config.yaml
num_hidden_layers: 14
hidden_size: 256
num_attention_heads: 8
num_key_value_heads: 8
head_dim: 64
intermediate_size: 1024
vocab_size: 616
hidden_act: "gelu"
norm: "layernorm"
norm_place: "pre"
norm_eps: 1e-05
positions: "rope"
rope_theta: 10000.0
rope_fraction: 0.25
qk_norm: false
attn_scale: 0.125
bias: "all"
tie_word_embeddings: false
parallel_block: true
init: "uniform"
init_std_qkv: 0.0364
init_std_o: 0.0452
init_std_up: 0.0521
init_std_down: 0.0521
optimizer: "muon_variant"
learning_rate: 0.00661
beta1: 0.95
weight_decay: 0.0
lr_head: 0.00773
max_grad_norm: 2.0
warmup_steps: 200
schedule: "wsd"
decay_fraction: 1.0
decay_shape: "cos"
final_lr_fraction: 0.05
batch_tokens: [65536, 131072, 262144]
max_seq_len: 512
doc_mask: true
train_tokens: 813300000
max_steps: 6175
dataset: "wikipedia_en"
MLP neurons of a small language model. Each row is named by its layer, matrix (down: output weights) and neuron, and shows model dimensions 16-111. Each number is 500 + 50 x the weight over its row's rms, rounded and kept within 0 to 999. Numbers have three digits each.
A block is one neuron, or neurons of one layer that tend to fire together. After each block is what it responds to, as a language model described it from the Wikipedia text at the highest values.

L5.down17:519486465546557512511524535503512472494504543512528502503436538510507535438532558486470500519544454555439466452546496506570512481587532519442536510488554500487523515498642550535466572487521534375431471497544491461486504448624515491553554530486571509493494457534569484498511584449491492516
L5.down33:573486482507478550445524585467485536489562527475489469581549481447552521646530565494465465461425493489485460516578516516507472471517520388575434563520570389564509595543477506495474562395495422510449483580555563411489627447434515440459524488517547531451631478484450488444404536462489525583
L5.down89:565544497602538480537536460528571543489566572438478465505560603464521418542498523547605579468575483544471553582448568485542531475555636546458440493534551514523495514537543580480455545487460545445527473483530428447521432458565494462507485476435442470530497546498587484496612450584482525513
L5.down147:540520547481407605459535527409495498488483418473355389441540486544438462461498466493554512518470510529497411549450610503457552551476651531445522501483508460522498517528444467469495453476610493483531466530532455542556572556472549529435497434495479559538537545494470508472556480442538554447
L5.down191:498465463426487511473504417502538500500508497448456521543497530582656477582482547518537500466578587498530435472392570434479469508504485496491626425483468527443501447506479447507531492455496557549519479580427460513533485522506474445483608453528390452519460594481685433489509474505558440516
L5.down205:572505487574501512541503476510486494512541471542492456492461517527505474529501583530535509447441500409459589518482517492456486417511431422473420448413538565494464574437472588567388419507552559576526422504546509509475522533454553448501484455498484554460457612495392485550497378483511485479
L5.down263:526531477497505549515528492513580483474536543398436474531519465548662384524509495370536446525440440469422410503505623515531500388505478504455481648509463516491543523470562461518474548584451500459585541543523519548505485420452567438432527487456453471450475541533428474506445534524493445506
L5.down271:481548511492555437432435492456516594493509514472512538503476479543475381548500471597392481500459540557504483482629474507509511556583533494447524477518413556561513502443468439444541549541503458483521442404539486437540512546502557591516419550468472504546534471473506540420493560413521541557
L5.down321:587506557517515522478531436546437528523517506469532604454489563561485533484512543439491494447425495537454467427459464489560438424459388408418557541464512547575509555400501531458473574487440486426506431566499507431463510525422437502521531520488531438481453625429764459484549508487466460567
L5.down398:482569497509527458478540472584520510531576479421572511563636569472521471491558446446442530456453544506484500465531567476493385470518526566465518575583518522528488491507463428470598590544470532490536631531543553444594558468494490409450532415497542488502574463425533462518515536545449446463
L5.down558:591491596546514412492486535540509618539583520480588488484519500513552558527562462543433456446472494461485451547459571530511441498519541512557598582516507531469571514457468517470540516450411450497490491602493451421461468468494509452528443515550548510475531429539600544524503534491424466499
L5.down664:477429468469397414463507436542536526489483496492481507483483454582585471495529520568560425527561475549451579503522545490443507489456601471500505587600548513506502505563607482548508486511450506539563473446488428493523404511492488525508516461413448501536542497466550527504479565493499565450
L5.down722:525530443456522510518428553558543357513485541587461539451491554528553517465508418474536451515505518535466485549482528494535524529502496499533496506577450511583541516566634500514579521428566508499494514495472432523518588496451452419440491486511446473319388386551616487511442472430575431522
L5.down800:502529510496501497451449513511625527527424477474478454470520447449522386461435435583525569442578541473570337507413434553544529509512484441551552451476620574524511547495560591524511452525467457573466501463479448495486477478533535479511460599434452490533470545515481500485478565531594495557
L5.down967:412455510356427479521482445557518515516396456593529485501479477514508420589547513466513553475391377477450505482454464561463535519502477575429464521553619525513487483551603515553512470618422559552488476516538490457448535510451437482496509403484523580536467492521511504515412462521544539572
L5.down982:560445516495523544541450553420462468489465444491438469568519521497461475520528515466532435516518467439568403533596602492437491473554470470582436460536475492414529487524422483494514502374480508431569501544488466497510510481503516453466468501565524575409494548547468494506527474583495491485
Description: Final pieces that complete a word split into sub-tokens, mostly verb endings like -ed, -ing, -et, -e (ask|ed, g|et, us|e), usually followed by to, the or for.

L5.down23:546572517533644441561490600516590553509474558473510448498509497409449491545493533501424403487515490471524556556490505494529576340491573460540395488490418418535458557503564534473568502523570453450432544510553559488432477468509628483546495543466475403488459441516516530488524418549479508517
L5.down29:526509517474520513481543447536473397483515432469451507481627559434430494589479529471489600570502573475416496547516493534487526484448425491475487490446427517591537534536570554510420512530467529423378478470535424505347535507525425534421439509623533469448494442480533487566562482539516590471
L5.down109:487599570524522477477430510580528493403587489432477506506542531593560489438517476528458490540520534536515543467462490448474378508566481462417540566562454555555517474490528373583590474433467571489472532557518428478434489507553499562500483574571497446531470507428498475486552546467438547523
L5.down226:566399416548491497432521505439412527436512519518505477504475416517503581463422451555418540426449544505541533572479472503392599500527464517452506475482464492457462464511473431483490524566542477418469500522566523576519591481576405492424506534530538503578493525485411422539488573430437522554
L5.down281:479446507455483440514512477514489482424492505555578523462524501427494556485446553477469547506571581538468543444473497468437461465503588510383566534525490423503548432430527371569606487506452441487521476474595495560506468532398468559556525567449579545594538547499576550491457509503416628530
L5.down349:516453518580575522501504571494493477538471451520436505585480591483450484547519547479478557468432545463495477472455537476524555518561435523478474562464453446611535574485637547383509470507509413473419554498488472543508509521587408477497544570556468586531440524570450455538413526461530486533
L5.down447:437469518462501526488473522550455485500500482467544496507468537436461547509570508422560506463493455428454546498482507390537493551509492418451482551501551507540497519557623556527481536569504510477391471547607391469484601435485494432549635501559493618551571463451357457551478592467574512395
L5.down510:554481473585639439491560484419455439538509455421460469458499531599510473488516506496454495412521588491420491483459379471467522568456557384508542524540441469498506536571419415450413521544560506551516476385537522551481494476531480571504522484510495486444531442459535440483523551374504415524
L5.down573:446540412519424569424432417567502482476579531506524544436478493543454532482567449421439533519492542474485481509495395478475456557516518455432530582495490532457460489456471453479463536496479537501565553516435474440551460493405510568482493438465503510478383522498560525526539552501392505492
L5.down601:452462421490425612514518479523501457502464522535614462569431458539607618479468396507578585476524539486503503545512494446528524475462426494540474478481503481524448513493443586557500497512492537547469489559504505530538575437530541514495464471587523448472504491445402492530569501514476496452
L5.down642:452523506446528471549502574449445432460498522578593458422542458469512524409416550530465604428452392463510448473429500393463534474409552527509615471523509475432487471584564465518472609548454450538506496509572580469515544555477548495587512482429507427568554529485555577470402483449541532483
L5.down674:514554463515555494472482548534489485392542453378475538570525519558553430331584480510474529565469536548457539429473446541467463440478407460437565460649461575499517517521572415539525461497454490510519545554512461464434454534446572526503452595525559534520450429507442534472482532429402527521
L5.down744:471497470449505513493560518478500509465534440516499463505453522401595474456505470503431456415578516519579564442537463489521527553404573480597544504426612453480517547472492506479541564575497517441498534493463527588472569454506483434491567480566526377461476586463578518499539450519502442519
L5.down759:502549539535471461544494578550440524440548507478426494606462406471496368488487558439338567466515494564522370583498548446427518443512434505485517490455532475431566500542415468457550606507392435586571485473539511390556505496444539563543503518629526526536496444630449497498525553515564470477
L5.down804:586577538484508460480540530576532495509525509446633458579495599443531433392444566466458473430467512392488481527504468390468515372564512525532455491522442557515495514404526510459487454508534481513472369538446544455458531540506478528487518487517547490529528556469389576502500476520522485551
L5.down998:563453467468567428459561485539612591449555542501560624549433482476447537445480551439526509498490587474507539487493514456496406368557555515500472490479552526480456529502557427477616437503574513408497453537483539592434435477476524524596534482509397445546490434508534599542556497563567477546
Description: Final word pieces that complete nouns for people's roles or titles, such as attorn-ey, chairm-an, direct-or, perform-ers, often followed by "of".

L4.down407:631538576483495482447541555597550516547505529425511509505521486499527424467468468470534482508547442503441503453406569522487416473520464454498554570456473547557521505539512537388500433483427478355493498568446446520471481581437446461580563484540406527521443538585447465613436588487555468541
L4.down769:448475438525417530537446541531454528455476521470516454526505457548499469461541448548545396521492488559498551508568494560466522476509559436476521479533451489508573579507492546433560515510436468509542430540516434500561539547502528503547510593484518547490565488432535639448510499495479447549
L4.down835:484425521500475647458507416575518525528383415377464488442456517560538488484479466482562416484539446547514545597507534425485513560450461425450509575589595515509490503540508526499479516457496515424508455502560488526456548495481386474383479462524508498530456530506487548523553455547541440475
L4.down1002:462462508504511504513484474545552511479451491547540511466424505518539520582503543486490521563446397422533541478529446509509511551521433566467475521498559390501473487438473525545484581405521549517490507517450553518419437477518574434506438513496429438593497529485547505588561524505532531442
Description: Final word-piece of a verb split into tokens (mak-ing, provid-e, giv-e, mad-e, includ-es) when the verb's object or complement comes next.

L11.down950:394470419422483523447551459539416523504457564457499429515631518533505515538452499480497480499519511556598512536535541435504508606520571594556534570526509489462473531474510473546468394572499516541458476447480497567534481563542493535496505439439473470495535543473596486463340525480512452539
Description: Closing pieces of words split into several tokens, usually verbs or nouns followed by a preposition, as in serv-ed (as), compet-ed (in), W-ar (of), tim-e.

L4.down511:559631488497512483421444459512501451493543476400488518470488498462432575567547477533507398509518491516592563499563482494580582375442520533629528512489455491528552457557461501478483483545505505567453402467498498544451465469440498460559575470405461459509488487489516493478448462634530495464
L4.down927:484495528513472412446541423557543508492554516425546534564539464494469556509457514455465525487524493526592536488528484501483496494506502499482476505472474571567368469512505463449531571452503465554464544510485528568478538503573506427513404532504460544555429357547593484510460582423496512590
L4.down934:447531429458559416520566561540506595442537501485535570483549472509508512395477445498494549521541497513478480480412534488480444492486613492499563574526415554471497563536549463538567485398504525446499511578554434433513477508450487476485544576477539521505502511488586502527468550558389480476
L4.down955:397519472522603477471387596509502494442531590608607586495467485502584467452514446525488457514524551564490566480550519525497453510561551516448518557526463490427553453502490471535512453439535540533415378498514386589369503487532562438436447509450515541427441450474499550464505456526438515492
Description: Final subword pieces that complete a word split across tokens, often in table headers and section titles, such as Play|er, Med|al, wh|o.

L11.down329:476465404436448627509491511478477664550569448467456435475506428492535453490517516457494608526432511456473551512568556570525508552366498464511424508413495511530428461558483515481546479588502557519443600555563446521499519587508500546465478540440574607487442596508472506459422588467463500509
Description: Final word pieces that complete a word or name mid-phrase, just before a following word like of, and, in, or a parenthesis.